python train.py --n_head=8 --n_kv_head=8 --head_dim=32 --norm_place="out" --rope_fraction=1.0 --init_std_o=0.00592 --lr=0.00992 --beta1=0.93 --warmup_steps=0 --seq_len=512 --doc_mask=true --dataset="wikipedia_en"
MLP neurons of a small language model. Each row is named by its layer, matrix (gate and up: input weights) and neuron, and shows model dimensions 0-127. Each number is 500 + 25 x the weight over its row's rms, rounded and kept within 0 to 999. Numbers have three digits each. A neuron's up and down rows have the sign that makes its largest values positive.
A block is one neuron, or neurons of one layer that tend to fire together. After each block is what it responds to, as a language model described it from the Wikipedia text at the highest values.

L4.gate6:540545430563541462502499515491469450524504521477505510444542474556492545525519480485503483544509528481509465467509470497476453525463487523502496531521463501493551523499477484520503534449487504469533531522476510503465490496522456501493514500505499517474497484521501514497477495529496499509554512465473491504472453509527498490514547459485506455500556478482507507502491519476495488485490
L4.up6:517510452505487473507491535544540551474497525500519501489509479503493553565505503478516518481519500527451441479528542500511454491494481508519541493526522494495478556522467528493475512461502491540520504535490495507561471532515497497499507501494490544501514529531480461494535523471517534496471510514474454499537439477510485521464508459505532538537505497534446474505482539478530483524521
L4.gate97:480520501477461488509516510490509508526538498467501525523501492488496470510508506493509495508520472491478502472542507516468508519488487511502492541533502516516461462489471523505491478549498482509537516480496494522549485492461494474502520542483503545533482478518521523570490522536492512489555525518496548536508485489526478522481602476510507494504488466505536541524459482465473512506511
L4.up97:500538518516494505479523535480512501593508551489491480467490498508486478504531466549485510539506533483499515496468474472497483495458491541526467507539514478481504551500500542540537502535517511518508515485510579479531510498488500513480525502502472439525442514523471488530539512452514504524523468517508498510527505533512544504456518509538500509493524492497499522487508447498468495478481
L4.gate155:501529469516487516506524527492542496503501502488487499511474477487466458480537475518496538523516503457532477454483513501511465487475487523509529508484442495502502509448508510495484505511503504535439493503493521428520514502497568509510535484506470510518465492538509525475497498526431468503510523526461497481541453480511505489536531536491527473486502512511480512506478446498535516502494
L4.up155:487496506545506484487525466519497463516521499507523518433510507449432522519490510508474513518488487498488497491491506483445493532519488508518477496487490529518473449486490516509495519508491544531423496505490488464513509500474479516506510548475472525487522507510497491503538464514517478483516492530490507522511472460540471488503548500514487523524501492509497485495534518495485496486520
L4.gate293:510488493513480489475481533508528521475519464496484466514496484512495532459497552482457474519473521525469524534525476476511490484519533448545442503461526508500534546466492462514448471486491510538530507518474448519521500509507491495505525525466507483472498523544485487509490493484474524531500504512499514492487485510502533497488502469500472452481511487505494530531503492515508512547520
L4.up293:491463543444554501553439507483517496482467477506494527493506485551516472460511488481472512506515520528500520498446482484500472503518540484475523534486521538483480544507482516522466555472542458510497486491529524512515529457470496503492475490482516518484513510503476460490523504526511490507533485522479454517546529493492485483520532528506516463470506476562533532514483451475466534467463
L4.gate355:501484483501515528487500520487541470467490556510475506489525493524496488473479501442470490506491537500504522491493482538503493513500529520472451526520510494537507482505498516500481455492495500513493547483519518517545518491503452487488492505488504478497489495505465471478526505478456477531526473508514489502475469501512527519480511513522515501537500457495473503526487474467467516516534
L4.up355:543500502498527552485533512499487517490455496513486501463547497480500508534533458463503477518477485483478512461460517477500457487535488488508488512469512531525513504467493495497496504520504490503515462523465479487457499480494484506517500492491495480477530466486499478525505476510499511516481501555482464491518513530451535504496542444488539469458530480502506497488519504488463484541451
L4.gate431:480507513526499498495479485508476519526518490463502474484521511480474478484498509564517494486493503536487457501473490464512505504555512497563495469517466497509479515529447447491469506495444450459464498519512528507525473472464538432488467477530541496477521459526528516494523483510493540488483493503484477476481526482533529483472514503541532500485472500529500508556537507475480515489517
L4.up431:474511458466484493496461450482469487531499498527494428512520541480483502531549514501493514543509491509515489527534504501508480512513488494458533446501512439498454494492470512516442493485461482493465487469472494521493489502496499477462521499538539486467524499583515518486494534457491486512497464493510533520439478537477484463492496533519525453480493502478501491494467498477483521527503
L4.gate514:512509454469512501517500515496525463494527501486500536468511455514481504494508478473486484539525489500482491482474525517506451518504496527540505546487491492546466508524489504526484512447535490535509426495545505451503533563488495549513494519517517516492502468495527514462513547542498502505552499518475514511484516493519496488490507413533532479482502515486536515493450506469529529477508
L4.up514:544515495491504516532488525501472543527465456513486476466513470494514506563508485508456506549469548499489437472463509476482513509477484529506537502496503480525479454499477522508554527490515534512466425491467537508497483515442509499505512486502533480475506517527481485502509478520515500539507476551472476518490530517527465505559510508522553438501495491482495464501521487463482515500520
L4.gate577:467478448507520515478500466490501524503481501482489476538550488524474521534489489505485493503525510478498511510494491464516482529506471496534457506500527511492564533529526483558539506528530491529511504488494469479474485514524479461496496533474503519467501478523447475450499502546493460494529534487467490522523487510523503481493526498488463469463453485483500484479491508453472472486448
L4.up577:515528467525516497468516499477506474492498483504511522477502470515490485473476480439559494534489498513500517503556504463471466499513566484530492533514524522523497509492506450500495542463540481528527484436487464526461442489437475508461482503500514486539521499528494511475507501522521481482506502514478499498529507493486499474494509484507535513470469501478494476490506501522513513522512
Responds to: Token after a proper name. Fires on the token right after a proper name, mostly and or a comma linking names, also regnal numerals and name continuations, e.g. Mohnyin and, Wilhelm II, Louis XV.

L3.gate32:466479499451503482538460467525506535535519493506502461446491445496534503543521529470494491543469498494486496478456507485504491537509462503485513499496496524495484503499527464522474478449485495450505527546508502552479485446476509519484524483462510544506459478492527513511517493505427490508503548487471509497487488488540519474510486482439503479536510526513498525468498499526543537510497
L3.up32:496500491530487517488500482518509517469537509464494502512468451515426498554523478504481501478494492510468510492499567516487507522518529515502498482500511505521465522512468471508496520561508495501523467484497523512493494533471488518506495543514492471528465550483517521513502476531518501460506537513532504511537470463490477529509500530489513484502497549452494496476527478489511491471512
L3.gate190:495499517521518519521451461501553457513525496496486486492560464539506519487481484535485533474530475476473453502457466494467519474494491497516482474523488495511504484525542525503484506517522490498478521554472496488483494457489495521503470523490520491512515530503480510504519514492516490532472506467475535503502517500481552471518519520517499550502509495515495467535468470464480494481513
L3.up190:472503517457482450488463478460475503471568486460422508498534515495494514529543524531475488530480503521510478485473482490474527508476559526488531461496509489490488515477494501469516499508497472477520478473509528461494459504481462484517498490478491510507487519512439515500524486512475485493478437504444530538470484490553490469466576499526541515500488530494485470509538514487514516478530
L3.gate532:535464490443487485510493521542534514487453526527497502539458484500476517514488511507481484489546454517449502505476500518511455493503526518485471499504550478525494509520545493467466494521501512478498537469490483508517491505549457450507459514478481461521506477489534507439470494534488532445510497476543502520463533498516522472503467509479547499496519516536494526488507520462507490526483
L3.up532:515502483470563455522510503519518469548485534498474505500494485545485482548486530532520455535498511524496487495476517484482522528492537532468465545491536495476501478504473483491445495516520498479502514523459505549506525516515476499527505465487492479528468505497530511493520493475514518516459539487513512505505516484521507516522498476476503482463464525503454499508463491494520494511508
L3.gate546:501491530486533478498462484527506510513457489496482522468492464447523511480488471448525505541506476552496517510472550521517506492509490543506451514517502482519484523474510528543550495452513480515440480490453532498511493490505514490480461524492538513490534517536462470499487497488531481503470483490530558470488492540554466514512546507534489481487524537474480475547490510533495513478472
L3.up546:502486529503502510507452489502507501524526502501503493434521492518477474509477511474488536509477507449505529489478490536535504515536498527516492502496518517448518461542502485514468486495458510491537465458519505449514477497474479493491514475492519463487513470473501506507451524514518514469502493493473500513495525528510477500519466494526502524511502514567487504536476490449505469474500
Responds to: Coordinating conjunction after names. Mostly "and", sometimes "&" or "or", joining proper nouns in lists of names, organizations, places or titles, e.g. Army and Navy, Brooks & Dunn.

L6.gate151:488451468498524494525484482452491467487525534538517478526516531489444565483492475466547496547520501520472510485489495541472482507465520553509517502541470551516521520516470528547531483491488481523547511493463487540492504535480500532545489493528464468520512463464493529519511544479473491503498520499476498440486505522495508499494528513513520498491506479491510527474526471535505495485522
L6.up151:455497480490538529512497450537506499511509480523491489514498513503502467519492504485476502496536523458487480511489535499459488475504527517512515493503480491491480524533530484484521500504532491462488551514509510524466512531447503522480516470434453508475477517512502505487519509515558486520490467491519536494456463507504483522571517478500512508536525457519520472485495472492534501484533
L6.gate536:492510490477464510505477493458516525475511531475491487497473485474490505543457508505501506521490526512505460479528500513475551526517521490469539516485495511501492513517526525500526502463520500523483498448519488520515488492498485455477507517535497505469547489510533504529515488520544509502508480502501513534418485517479532536533526472502500496515547491484517480534489471517527447523496
L6.up536:508481481425483517456467507493494515516503518522503496518406507488503491497529478478471528485482489519484481535465482470513497474496544532496495510541493516444545501493488479516486431476506499490472501475447513515511538486459478526514533514511466486506539502444478513504546508480570496494506507508479510514476530518507547526524518491499521512510473491515492485437504447508511489500477
Responds to: Mid-number digit chunks. Digit pieces and decimal points in the middle of multi-part numbers, mostly in table cells (vote counts, attendances, chart positions), e.g. 88,251, 39.74, COVID-19.

L4.gate69:458469517545529503484539482475540500452515524513482508517531497511489497448546535462479483467497472535515492515500528469492497484472487529507497455495475518531516498513496469483520465511498467545528463470476485526442523475505523497478476502512471551515528500543472539553503530518488475497514456453487521527483507500496496513492526500481497533470483501499498523504478480513487443478505
L4.up69:512525436472468471486516497536464479512522484524475531484531471490500482504504512476527504484497534487452510523504460525525516527517473497498498501518506481527502509469484482490543521458509505491493501442514461490499509488446534526533502506502538553497472489526512506488544513542477507544443529531494483474504506510476516490470509549512463518529484494493585481500514502515521520516471
L4.gate116:491516553500491521506495537473508513519540495485490531519498489498513483541524496465487513480498507470520503499499483514467523458464490492474531468507509532564480517490524516537559515442496504516453503520510444523511481521490502550501540511512468518515544474519485502477494544478495485498509455448495502488495485512513481501480504530517518531502467487499482504527489498492503529524433
L4.up116:478490495501520505432530500492492512556551495535464526492502490517477463513529477554462490538517529486533537493489509526483518504509520500501527516476490549483529505494491491513483516478490501497512481468465481533471509502471503479471483533532507505492468489471486500503547526534506496517514473538510492527501565491493531512492502514522458518482515507528515533515506458524481541505462
L4.gate214:478563510517519481448520494468502469532528542515508503533510488489486480481496458468496534466526478507470484459494476520502461481513524494480541453494514500472483468448502511570527529474484449495515466510515516524518519523502555517536501486546537468520468494495434506507482492511468483449497517534505485514486496512507487460526539457504487504475503476506502521513498508545474513507475
L4.up214:493512511491533485468509459519473467533484485487504503466552467479512493488501531518532497480537525472475482522537473489481485497513497482486514471505468453519515548483525493519513470495472513499480474490491453544460492495552497500509503451514514575538523516516543507544507527529485481528427463510484443514480480504524531470480533453510473474499492535498519489518471484536475524510508
L4.gate343:522517477480492503470451483504469501524515495566570528546470467491520466511487521509473488448507495508488527493478461504485497491473496555524498481504515525505541447528508502493532514462505420511519518509498456464517514509486448507515504484514509500496480546479476495499513502501531542494474510477509458498455467489515501497548506501443462486480487514480506514525503500532450507514500
L4.up343:553544538547515491481489495503506467508495506519482513488481513512491519539486501500536514518473418481531508497510478454524502533477488487523503517454499523489485499443486485502502487479489480496491494443480540507484475482495486494497500497499477520429509501503529503490484461453463509464523507487548481557455510525489495514489516495505468481502454497527518500482509494478513475515508
L4.gate394:526535483504520542525474498500515474552480489496501477480504485491493498532570525444465489519487508508492518497486509498509509541527476537472507465516501494511504468511532498491510512497513483498478557505502493541501525491496518505516506549495467544506520523524535493462476539469517487503515485497500500440556545502494488496534503531542494536465477505534474459540507530502501497534441
L4.up394:549501532498512526544489553493500469502505490542484459528538495517503466522525492529463503483466508517527498498463503522482520486483526462468513500550535517497507465472511498524520473504497512458498507549499471527499543504479492472534519539515467545545509468555475464500527493495505505503486481527450497504544525540504534482495484535461516447473500464516499494522495508494483543494487
L4.gate532:496525463483506515480546493522492502522473508506472537477508463504502467502492520481529511515505493464459526515467479521453483509481494490523520496474516519508469490467481460504481523511508434509489512526496502487566483513449555465496472519485477496507474531478526535509481488493523509505498511510506507480496475563535522461488466562501512484466462500526552491517518468479536526507495
L4.up532:531484510482512518466510523491500546507473518537465502522498495512480512541476522495544487488509480512464530524433466515500541496499486486524521484502496500509497475465512508534563545511511495456475521536540489463481509490478477452520479467499495467441513474479520515495476543538506518478516480483510463479522491525493502503483499548499487492507504495486497500508520522463485495497472
L4.gate567:464508556470513453501493527480464480497500529514496509553475570473511474473513478486443541502538512505468518551500522471515491524537514515487507520506496492449437475492478497532502517522493461465486476500458474491525525541516498498502476480539536519501519485493459475516532496481476462519505481454468491498546516478490507522511513525516555452513501439524515517505503494497529488528520
L4.up567:488540503499535458477502493481508508482472537514498514496519540500456540477501496522475488498490518510490540499484514530510466522497476462494502480486504501477534461500493516527496487463508507469477509524496497485488557472499490483472469467559495494520541456492497476478495515492479531523487476539519515539561427456477509520508521510517480449511476496503443475487505481499506501556550
L4.gate635:524457448511496508491500476491529536499518499538532520543516450480463523484494465517496536493508488532480475490508502449494511542522509553475435510464435478510521527498505530526473488507529492518473510507521471523446516492482527527488497519508462505523490471510468509473503547487525540494496494444515494485485473499497518471506474504505501504500501537521485477504492491528495426440463
L4.up635:497526496480535480557551517472521485520491487494507529488540510471494516532499498476460482498526505489448498532497456527497520528468484512516507446497487482496541462527501488505515526500471542503535466511500515482498497491514558533500481495493554498484531502513493463513501527472495531471481490493499449472455448514485481459510490496513456506459504509517512525512528489503504459478517
Responds to: Prenominal adjectives and quantifiers. Adjectives or quantifiers placed before a noun, often right after a/the, such as high, strong, new, several, many, including word-final pieces like -ped, -ious, -ble.

L3.gate27:470487456479527495553535551467476479526478501508515502552526506513523496452478502500534494496500460492503478498516499503483502513459459513467493491555493500519525507514481491469520489515498513484502521472467498555512534492483521481500514536483489491516480508504484506473516533501505457519554492497520500495467479513506437462493477555529515475491556500504480466527526497494477461538512
L3.up27:495510484470500486528471488520509482537465513475524541541511497528512506520523505527517496479505477562526535496512513487495501447472507482482467499478476517501505517510463493452474522519476541508524477456484504502491500489505470476469521486476488476547524541507481493533472482507525498501553474529496446514502557503468500480508517466492527500490491476487516505479526506509464477506493
L3.gate147:511481528459494499478557486534478502475542493498526476455473458505512534477483454501497494485514505517532495464485529500487513491473546508532540438514498525469498480529480507471511504517482491528523493503480516517500510491480534492510479510477483499562516481538554485490513497504504529490462499500556546538497494498493477549471502489535475498526480493472560510544504491483517512459527
L3.up147:523458532469460540517512516502515507489487489459501506476509494502483525481485485523472487487484461488505497492513479513456476524450464475507506474528484506504517483477493475478559477506503509493472509492485521449518517497522499453502507476473545512476510429519493504525484492520477511490525525436528502504475529487478507522496493482505537477496488491510543455527525548515489507490472
L3.gate645:484464488474524508499554509488569484506507519511509513511500451482487535496474482441467488517529477497494474496496517493513499509539495551517519476512473523529510477500509492511541479495501517482529495516491478495438523502494536467477484537457450514472517528533483518530490478514510536453500489440502491484443528505491496524478497497505531526527476483509476541555533453477479437477497
L3.up645:495493489511508496464561484493528516498540469499516504525499481457492504479548490491464476544495473512473507461509485517483542509505502530478487507504465517512477476490507537513529454488536506461513489526452480455500469504477495488469463491511544480493512474495479498478512502495521524465502482466482442526522495518507507479482524478523516495494424500512484537524519477514511491498434
L3.gate671:471501520507451488552516497493547531503505469487487521503520496485498520505491523459488480488504465543513544486480474513459530533507512541519535472506504522493527498488483526497509526489455494541529465449462513509485523484492547480534477509485499457528524484486515467516513449516484547485521473474538474489490539488489487493501457503514523537498523515465492522470532489495500507494505
L3.up671:505462519478461547538493444483543499462516507523487475523455500497507551499481495548503479489516500505469520484466554518497495520509483559513501482518460487463482480491430526500493532485506495517473529482489521474482531498512505496514502470509473495523568450515507482510539484484490555472495446497525431494485490496492516506470532481499525488510511451508515497508517522484497470523512
Responds to: Numbers in tables and years. Digit tokens in numbers, chiefly the decimal part after a point in results tables (vote shares, race times: 24.48, 58.50), plus years (1943, 1762).

L6.gate401:535478510519484471511486513493509494494533531520490513484498500500510450489473567441449498457504533444469515509532496522501496473472520541508467561475488494478527469534495495522503506506514480466507508480522506486465518509485535487496497507488525457459525492439506446514478508520494484532487514505520450463486502494492492462497484499476507500532527468527512484523536494537490528447543
L6.up401:493535510483505497484499471513492484521534506530446519486542525503464507482506509459464514450495544518475481478522477492448471479516497516517471470531496453514463552492512499497533519480497503484513473517497524534476503493488557542528454481537480522474508488533509514489499502513552531491501512488512514489532520520516503484539505531493475482469504510485503448479440534532502485488488
L6.gate470:518557498503505474507483515514472504524538508538452532508452538484518485447505555469491490493483503488454477479517479521490524538558481508515517508489492520478472490437499515491529471480538505455429481476486518552493506527496519514510451520512505528521502475476485548483530505488534527514453469524496502485498537556522499473523521502450514524501490526473506516490488483494529450475430
L6.up470:494519497480522494505518489526490508462539500493480499504522477536497498506508493490524475488534499452484518474533506489528504449511492476498519486503473469480509488476517500507538498495511500486538476543510489504458475492500527504557515500486497498561475519491460448552479456482506480551495515463491540540512472505537498521462520539463499494488509490501488523493518517489499511501494
Responds to: Prenominal descriptive adjectives. Adjectives, or the adjective-forming end of a split word, between a determiner and its noun, e.g. their original, a unique, the lower, unlimited.

L6.gate137:475488497503527486503531511457492493486524468537512469470500520485498538486526487463519481519570515523494479481511518513478537487491524525544513505501531517516434506519436503527513485497532478515478514509471501449517517480524463532539530499467508494485534525500533485454545447524496523435490505536453515540471467544512477486484464473515477498473474486497525526499492540489481506528476
L6.up137:487522520502559492528500501482513491488500522493507528463523472502490499506482508487512482484534513499501539490544484536451458472506528508508490529522536508507484503478474557528450506520517485509483510523489526505552485552513507458489524503493522490454467517539503517470507506485474519519469524501486522539539504531561492467481496492539495509500517511508542517525520457531514489535497
L6.gate392:470546504499524518509462483490530517516518529504448505484564493559458476516504516507497449502512474472505492496516502538489514534514506569512506505489551475468496490490489526497499524515474513498457495470485518511553537516540501487521500523491533509469487506516514472488505510483509524482519498492476509571503424505551496475482497467493488473520491558465510471540464528453510533478493
L6.up392:448491517498510507498494467543509553505483470473487488561550527470490505472493524495489495502472508476466487502506547501480515474503497519458506531469499499489465503491506520491474480535530504524501515468530445489496492465506478470496499527473466451499501532490500506489468488511512514501537510494511447541486531471491512517532456506545492506507446505540531570533481496529448485494468
Responds to: Coordinating connector after noun. Coordinators and, or, commas and occasionally to placed between two parallel nouns or names, as in Hurricanes and Spitfires, US and Canada, 1994 to 2016.

L4.gate76:511503421496482498490489449483488517509527492466487479508493510498470518454497494487482503473513511513506516548477500523476471509492496513484496528479476511463464497498493481519501517502500520487461507481512520535484509480495519478520484500515494491537486498492470553512491543522512541519536509509523471548538480504490532499530476471503500481476473476517490505486535516506521490554478
L4.up76:519513493504506513513549510480490520443518510566490491520495489488502456478487495535517518500489490530496497477499502479470507497481460482480527503500494469486487529479485460468494504472511533483477526457507491530530507478477469514547502446471495457495508503448489514519499508559536514484547500513479463523504468470498470461558470461505480455499547478452512508512534496493516474489553
L4.gate88:497522461481465491526525462468471494507492512510488485516512456493490447522531475544525479549478481524474489538487457468507477524514499522533519529508517476515484522459468472485530476546487526518491478461481493488512500457530519503523513496477537481502491475535487513522492466506525499552556471514488533497497509506520518515505469468468522513525538503483504502468521486484507471506433
L4.up88:449481493508533468555529488518520472521484493523482502488549474495520509511484474496464509520510507506518528499458476524489513539539513555540529490537503467449522489511526480477513472496490528498478502529469503482496474494478541483506496496534464522506517448495478510480488485521546473502498459486490514470468507478496512471500489472513498461488512510464529477490467519473533494533463
L4.gate107:490468484503499498509470448514515492531517465469453508429526518487513484519526505509501477499506522524494514518522476484533538490525505493496483528545515518477505487521505525526496537531520505561512510468496447498479517474463498496523505456535522523487517546497483557497520547488516512517511524465486519526499476496498551518533491497516515471484486499495496471532548474513513536530578
L4.up107:495500450516490512488486470514497500536475499474472523477503502503475509473550550527488501502498509535517479526504497516478468464522472446532539446472505539485483528509538515509493498514511459479525516485524507471487491480558487486554511516504501540485482521464471481475495490540496506491543478502499492523499518465497513552513525515540558479499529519559487484500484495485477482486488
L4.gate109:454462535527468441493489491506471478493456472481511483533510477513462468519478478458470495545508506506492512506536487526504516490524481512461472492496489511480504463524506498542475466500503508506509527521506489493491508477497523486497552531503515472511488480483567495523470521505497541520492473465482551456433519496503492496522510523539541496481506512528519509504539477510506523495539
L4.up109:510464483517478485467550517471512521498508491515452486535509523490480524475510501462489507541451485517491451526460520508516478473523508532462487467519475479485558467469492460559481527519528484511457503479509479507522504509493474473523445467480508505493509566474554476530515515472540500476489516504482478486499461515516482503486450477504462496487521478487509534496509520508528476494475
L4.gate463:473479527482491508500530441509507500529478467511493508480539499469463478492517458474541486490489508531459519530477506486509476488568518513537546438521501533460519487541508507486478502463502459513545507516503503450473528510512503483509484506523519455483482503467476525510474474471554530499476516461463506500509500473503479474512478467478515517489505531496471492491521501523535481512512
L4.up463:491457566467485486488516485527459468509536515525502519484495531452463494493455469514507482484517521525474508504528503489478479484493515541540502498514502503479489493517519542470490509584512494485507521517500503508470488510526532501543494527495501452480502504506515500493491506474558509491486477446467524476513460519509481490516494466501552470484477492502502519527470476496474464525525
L4.gate605:491561488531514539519508503498502499481511507491470466503476491496488494465460489523474523518524547518513502544483475459513461495498481460475468494495461504490522528491440535499512498514487468496478524505504477446487475493467485492490498509537513500499505474491466499513491536560538478473506488448504467487521457472513527483532488427469511520519502502484515542545497498472482486497527
L4.up605:465464521477497509487470529468505483533478483470507510539539521531541508543518522539515501527494501504504524485474548515497512523476506502500489468460528570492484513513531504526513484501464504488507504468482499499507508506486430525500504526521484508472473487503513475458527495489484522491474484488519514489530441519488494493542523455553498502489522504509551501477527503514516543487434
L4.gate623:517464497439460471529486463492460489488474492518458467471524505530495504525496459508480533450520544507484479499469541488517493528560482481482524510474500436543489541546471520533445476455491473484532500443498459531448498497509491484519518498500506442486474475434508545486530459529509481502521502476486552514480524486521465504546512529529536481518465477513501509538484458481467526484489
L4.up623:538485492524501489519501506523509492489495484468531560530463508476471476485504483469475477490471480513513479523439495493509511536504538566523500489506445479481513510499501526545496487455517490515516488526483529537498499480476496502486494511517556449528510482470457511487477521479504518491501478445502451529452494491483485472541502500521465490492477481484483492465499510522522489488495
L4.gate658:478490483547533499470497503479497567495497519491520477533493516512490510501466496557502501471475461494546467483513500494470504481467475512466497474500495541456464492486461494510487510520492482543511483469490458497492455497500503482469514491479494546491498501489495504498537527482488477454520464472461514507505516495499477483510516529508499508540465487532471470534506513518446494512492
L4.up658:554517497459466505524496527478522513481499488503506477522531510492448504509524488554492481545509515544471524528504455460463502522504474528503490465490467519477478454523490503477514473519523495527535525533502511481513482485493484494525476525490503543491525488548481500468490479550497467495495470497510513514506548496531500512494457554525493501483550435511540461489494531512546489523497
Responds to: Digits inside table numbers. Digit pieces just after a decimal point or thousands comma, mostly in election and sports result tables (28.84, 1,742 votes, 18.32 m), plus occasional mid-word pieces of foreign names.

L3.gate90:472551480522475470510515512533472483485487469522487562515570467491507502530506520506480484507511487470488552529529534532463500481486514455507500516477480544488524501416518504508540520482544473493496450466469495538450531461508523491500461511538515471521475487508530520510516474482483498470489500517544479477532516519534467492515494536519536504471454510506498493501463490502515496489488
L3.up90:546514477468563467440499520483480514472534455569519515490545471488534467511472533504445473488539503482535506490510459499456512514481477475526489483521483551546514486460509493505525507498518489485481519529533498510532464467549506552497479498538461529493513490508457470538501498465459519498512520470524492520513469501489551531487480491517493496483526492525488500504468535490476483525481
L3.gate139:488535521481505510494521489488499496509474511531477521480524472512462475494519497487522499481483459460472543481488503546510510482488523519506488515513537524486524497485487510508533540490493454487436496498511553520471510515469512449530481496524526529496485481484511500543500500515496460511494538502481468501520527500515474487514508479529521493487450524504518484467492515543534494513498
L3.up139:520518491534534491557504470493504500487548434533474528462517455475495494526533474498520508488519472518517475524513488507479512516551474488518497504496499518498495524478548480552493478502464513501515473525507486531514475528503544486537501556490530530481468536475543505516523498502496498481512481480536495522508471501507540503488515497491474499470490491561510536509508480459518462460484
L3.gate217:448517520485512494524493499521486539476502498511440493541517462481504481496499533443531497492531457519492540519450475535492525500492524494500546523481498507491448475468480505570529525492522532532505526473484506547509511523486563545562481511467495501513528518480500501528480492508507489503511485504494470491520450520510549493462484516513484509465449491517482495507463511505525492474513
L3.up217:491526519478518478494525490528478467493451493513476476563510484489523500479512470475456481496534462484489515495483486493454532527525544487531489480527510550497498514446451497528468509508536499517510486479452506469498502492497474494502501543493503522500508523523498526534521513525468545463495459494514441520505487531521490457482535483509473505508444503494453522508522487527530481489503
L3.gate444:512467526491512466533468501516521534492508489524512508525553509491524513471536515522495525479544563541533507464492496505455530526491482497528470491498510499475510487508540484523476529479512463459528500517518508523461522482560535517524485532508505461497449534498506545518501518473552484489489530491527500494523516487514497502471499536512449505496484520544519515434491462499476515503488
L3.up444:481484565510510511451511473493565505490544503515483492522557508510495513528478502468484487489478479498518513481467489481495512500558484512554509521544507504464476523483462487492463479508502525463524514470498503528503504518450504485481499510497526539511491496520511467478542463484511537477490503536515464505499539481495513493474517523530475501525475476501545475509510490538492476530445
Responds to: Classifying adjectives. Adjectives, often classifying ones after a or the and before a noun, such as secondary, natural, public, social, major, unique.